From a checkpoint of a small transformer trained on Wikipedia.
Architecture: RMSNorm before each block, rotary positions, untied embeddings.
MLP neurons of a small language model. Each row is named by its layer, matrix (gate and up: input weights; down: output weights) and neuron, and shows model dimensions 0-159. Each number is 500 + 40 x the weight over its row's rms, rounded and kept within 0 to 999. Numbers have three digits each. A neuron's up and down rows have the sign that makes its largest values positive.
After each neuron's rows, "fires in" lists the words (lower case) most often at its 100 highest values on Wikipedia text that the model never trained on.

L3.gate239:567522453460518431523574551451488457541450485438431552438477515513550530502505549525521478461467498508489550500519468466538594465514534518488460525506460526494486493525508432529536566532507511573544492449518560529477504517452491530511454542541554529533592443461478432551461487482549423417465520466505496548524488424510542552489477494470515475566584486502501422471520556555511469472556489501533557537410481453452509511519467499512531543548505437485511484415493511455483425494486497
L3.up239:555534481526492535510495443465502557392497465470480569592539462532471491432490507532442506523442490546433492545462560499469470520475553606455496505510509466533539556512515528432488475497469481510501454527566550507515522512515459524553539427477521482532528533519520493523544452528553573450454498555523467478544554522503479457508452420509485506450539509537460416432538553514554512578519470466436467491472461474461544540536412490468474498471483467485482520498581493560517494507570551
L3.down239:422528505516462501504485508522490505504463477486486546507490599488469491514552471592468485507466465449462450518488447489428512516487525556539455469580503418522514521439527550432503475515418538562459567431518483501487505496544482517501519480504452529498527504559518509492443458522425522387477432477490574497442533475448495507518487406527492517515561436494468534520499531535449521518450444538487543527493494450546546521522568443535481570504589479496473403487558474519516483453490463
fires in: "it", "composed", "italy", "its"

L3.gate430:501445643575482512524525455502497470500500468494484502441449446444447550455501486511527533512497521373538494482531563496471470497511556477470549406424472530547483566488547446489502466406513506482470497574473498523526525569470546553497531527515512511500482468497492517494554455538446508504497456464530503502464499482538459509512530512501431524561486488537571531485443452522395538543483453514569443503445588530503539523489494520514487475534514456496524454466486536571493500436562494
L3.up430:467492559526407522547551443498500425508500530495497553531516558618513520442507490579490463461514509498445437532486498518451497488458499501564514479466510466437491563524547496440445533505577493537485402532487487484509537524474492498485507521517477450552525557507496500488523458493493502566505573544485525523517547456541459476466503552458499517454559548606430504560484444461501537532495445503510514495489612572518496600550512413521540477490526471490503490560503537524566491500481497
L3.down430:506513568491501517522485573557538517549494519489515436516471478563503504526585507459542479609446529494525512512538442482598523530533498470553516518475511553388462519566545450588540453483468504471522558460461548476529500506480478495486511487507475545433496426492516560498395473596549505546514468486505540461503535470512509559507499487408482491478562472474491483453504460492519466530579554477489433526499491423474514518450502496536539513499540497455531500508538436491517517416556534
fires in: "with", "and", "wife", "without"

L10.gate360:492510532465508509505490512408508551463499596459474515502466502437460523498484532482485497531511525471564507469497526512457485436532442486619444507445573496502468551548480484467498472525569491501434569495503521510543543428498433484515529534530547501461394513486544540474533514438502440560444456499473563548467498563548434457469475540495446511505485512562523419485507485475425534468501501512558489486437549475462475544477605538486530469516464518481546480528512498515409486419488507
L10.up360:396486506475518521549484554523453508467438522500469526493507503422525495477521525477496512512461546509472527518530457492587501466545493541538456550434463536417434493465449477502525531514517516501432465568513453523521516451491495493535450536494543508513443541474457526553497500421494455511464457415484506508533524502498479476469522463492481500526531391536511500449469449519582462444492476522510551541466601486499454426561618563471498485499458479565566466503453419511478538449468486
L10.down360:524459482415577557498495494519487442561493564552488494532502530549532502515447450434595508529479518509428449572516438457528496482541550492438519538514543571471490495510522492583543467513524546490534577478456483453495481516534479452491521456492480503475553492575483510562458527533478525535585495525523464522500496540434555493533506446514528568487506445444490524482506415535501412555469544543435509465512461496526415529467425442502523493488492468569455481489521521508441546430496505
fires in: "united", "new", "international", "real", "illinois", "al"

L3.gate217:502429511451512483515507514494552476426462532530572441521453497521506473510473515560488443498498520603496518552509465458529539522528619496453499540527537505512531522427490476444466489506486546443526556519532574485423535473556437511507460501485504531505510527419517509535536572475508492560523499465517573477465464491536497490482622482493523520483472525488502447435552462466454467523471477519481516525534452491476457494584487517410533445431566527530478434488485496515541472548405451
L3.up217:580501444537522479483483460554503500440390506493519445492461465540582469506483512483528507531583536561444469470485498520577537493587515505496519497491484508500519459496485487432482455463473492471522470489499449521461531537491438550472454467515443574521537449530485461512492548482434462529551529459549509426471478479475429548481583491535518541510489489517565530503525479508465476463498559457464514525471548530536477496531496460513540469447563590452417554457534533475528516540396412
L3.down217:441455497489503539517517494453458500553482489486465508509459538510550468522477470464485518564549477544514545541485548476543496486538506505491556527459396465519502443539587520509454522526509542479549506481600443508515579445450513474481488483518514521495549496571537451535512485465497520482527542458518504494467541484509484436439488550563449442563518494495514543589428518421484463495515518467506556579500481495544497453511518481535377473563473556464534483532446481560563584581469529
fires in: "between", "must", "art", "arts", "other"

L7.gate42:440497468532465523493511477386503538492478535545492463450523523409453487483460528504379535463454486530540477446505523453514533494456548442541567442516519501459484577511527583471392527438518511452427494477502530467483486501537447517448495558482554502470530480491553518492542500525519500517478461525534507531520470481534508476519483457561588553476485412470611485545518479492542568547457537508496442453430466460457473542474490522493528419516540459493480511503491481455486467477468511
L7.up42:498519540561483479516481506504557535532586489523506454456542523500556482507522414527525556513496515529478427474455506507441470499490476451472490454484537461568477452504516482487443507502521487473550503422472460425504615618584474501455513469537486574500464490493477537456512535502538513434544425558515542514523509521568472498454454511440508523459515508459449546479498486501442489489536437503486480467488488543452495575517489485455505456533451505597597436522497504530455596473507499
L7.down42:485538512558519521492530481556431559543545480496494514484490473513409494553593490433454503547526493468534548490501543561463516478464569586529428527494465487543516523537460469491523566560523467481444613425514481476486506543460466475468507516446554498445534493473490392476425492510545520423475512543544450500499503557446496475492538521492534483519530494450534477460504482514477539513509437487620508539498512522444482515421529501519509480523610532523523498503511522478508550571463481
fires in: "born", "died", "released", "produced"

L3.gate349:506532471485534554529496458549563472553472463514478532493398534553520563500460487414486473487543529570547505505544479437432508532501628471481485525492511509512440538446469504501448495471522490568485520494509433470498558569480553527438536516529462460450483503476512454506519438447505502415488424506547532481501597515532540482562552515522472512570506443431526516493487547533514557515563485507471522449542418518577493560493594485488501451497471469550513513476497488518526478505539517
L3.up349:459535538467477554455593546426455468592468437473570601528493483468422508501471504446546415491553480454506484455493469510531517468491504447534450507530490514486572493501602464493472434534551468518507485484535464519469478489529512482503510573473451494429543474434535485557521478457521438530492519461557556506389473540496491551564510498532511452527496475559463535491495464475505549497568480520514477513507492434456502547413555504502462475520575485462489527494479501490557460470528475
L3.down349:495523456471578490543539494483454456406479557537475483546435491394532547457498586510537453534547467519548449499447497568441485528551457574482490528456472489505528489492436484482487482509503503400528499590505517497430524484493449493507513400425541538467489543535470488513493476531543483488465466528486481512512521526511584485549470463500447504543485532554500490446551426477558550501366477461450480498548505473502526521507492490510497486530502487532564483550585474534506478508552516
fires in: "series", "received", "million", "indoor", "company", "railway"

L3.gate269:519517471486497540529561478471510631510472483516533474470517544497456484504523540502440475537491486478466557523439523472528431494600460502548477430529470526487505547500514585549529454525546592500483470494502504549619485548468458419515483494456442444432507469497534447502485439431445472538465592493509518466484480521512521480445489531507515478552521470546549454526509501490437442440423548522458560483475520544470514466506470549491542556493487474427532439475483445470485494512538489
L3.up269:462487466536562473541472569454571452504492492483478457510520548425528401445553527499442540513427421459540491526461471489535470472462472466560487528525575520483485529534472529430518508455468483509531495462506504586465517493505510438482542566508572475485511528525462598414497485410494415532470527516467480488478511430501532518432453497497457507509530518579526479456469466531554471486513498485498537530523483583423486501465487479547491541469472529461474588471507507561512438446475494
L3.down269:493459483511466568585514555502465540490537491503460504455453450465544531542537540479496569540468505444415513515485536537513506479473458564456496557489498461471517472468545510372467536560440437537524504596522518522537519499554557502457496492482471507521506496564470543530520559486470444458415463493480557498467533470434470570535514497536516486530477534545502454530510489442529484538431537512465512426483509490549537554455431573509497457511565444534586468513467507521445448544510485
fires in: "state", "version", "series", "second", "album"

L3.gate600:427549542541432511477486512483451532561481552527478517452417516450473507462575541488586534539440537471526511467532519464453549522530518522515487545518580558510453536515476449547514507500536543587484549495454438477488562443540473514472531560462544487544468537456538535523516409502552461428496530499491531457393490543598500487502522465523485489527493532580469460501559447549472524468517548500536487505515478482541559496533458489496447474505535493565431549460505536509537494473447541
L3.up600:524534486473531495469473523499476493492566463574510532384456478482566538535544491493518492389565575499471523532605489461510577492481498493561590513482497468513480548553517471517477499477515499546524523499450432569484537518499518536558471390501538538526475520502466511481507521510502556546452519486470453563504535491503454477546507536486494493519441479470432489431398479577560553496533456531490447488548525558490519523465503496484563558547509507508531493397532503510468511457482543
L3.down600:481608469476498610464426491470476507516413490492550509475445464523507511432512528500493506483533420497479483547577589512469491494472468476441496456471448470500468525517516482547552508515497524491502469459493531488533492473476436474490532507529504516480484474528491460453534581564504532493515606479518557484485506500505495549505475513508525445451552490497442506523448516570431522500555492533510456509532516484530526455464504510462472529510575510589590425403525536469491630450504530
fires in: "through", "along", "ft", "throughout", "aircraft", "on"

L3.gate510:449492503429406468555581539491483483488576491488450588539457485528540488515458470529569437503526454413471511519502546464501553475459502488445496483511530469486480532502421519569509519460522509444526480468531577482516548484471436557469475464493446440454450538506511537450533486528528467488517464424499491502551461573458545515554487393540488606496477536462473528472362501485493469477490527484507484523452534470494499519536495510520445508498526516533481571462512562489503512504556521
L3.up510:483512519443537527499531489450568471533503598548505544474403480437520465510559493454601480508481629508492453492456480468453447521464535528409524489554541501531430448534500502477516453478518463528524499504548546460500571512530559524481508496554543533536534448523507514510485477470446627544509461479513514508526459484568521491545543487467545510503545533483516571535469463567532503481575488466511481498522529540479529451534548508530477555494428527542451570495531551515531514466463533
L3.down510:446464541588471501511472492500548531487427475527468510511504545503475463584518517419529581511419421490582478565516475495488551511475461519492515510513459475495562495546506519475443476476537511422486443548595499494476487436444529543512551509517511491536504449505499490531439467577494519562454543426594496552499491508535438554415544482471496492476496481579464445525430458501532486515466481556543466424514555532470504506536502483501510522568449543508453470432503539481505467509457487
fires in: "years", "time", "however", "total"

L3.gate281:508496486455517506509445518526564437434479414522548463482500502473434417478431492527538504522520503448472517519483520500540520529501558471484475492552515509541444460523466519508480519415464523420476505469510425528498474555510518574577514536526477409519484476515535448450544468516457494547530467489458523432498560515520559488466509408578474453520552483580528495495488504489519507491521506495475575466445507537558552509562487534461501406553425413536472499431553509561500473546479513
L3.up281:469482539485500519517525459542480482524404444446522482503433558528478491450541464471459531479525463535430504503537470485492483503458404448488375497501554471459538464542561511517479450451457491448519445479553494445556485501522524487507494482574567444535479502488446517477484493477447490568444498524507557452413528461485437552454519513524492451564482464572512558465539457436466468530538527517513489516411476434463548546492539463550463523519495468507516491473480534427507411502506536
L3.down281:530520559588455514514522473591484459451535435551533441513494527462484470504511510469431566540511514544484475468503513513522453457447542452593492523492439402469503501520458531455571447434536540518491589499551468466488494488551545453534417459484467484480511456469468562501412574499524504570454545470525502496463536493522544519534529535440585496473538523501503467509604465510480519504413502512507502450556440536438492514511451514478520538535492479479548548497492509508525537495472538
fires in: "but", "world", "it"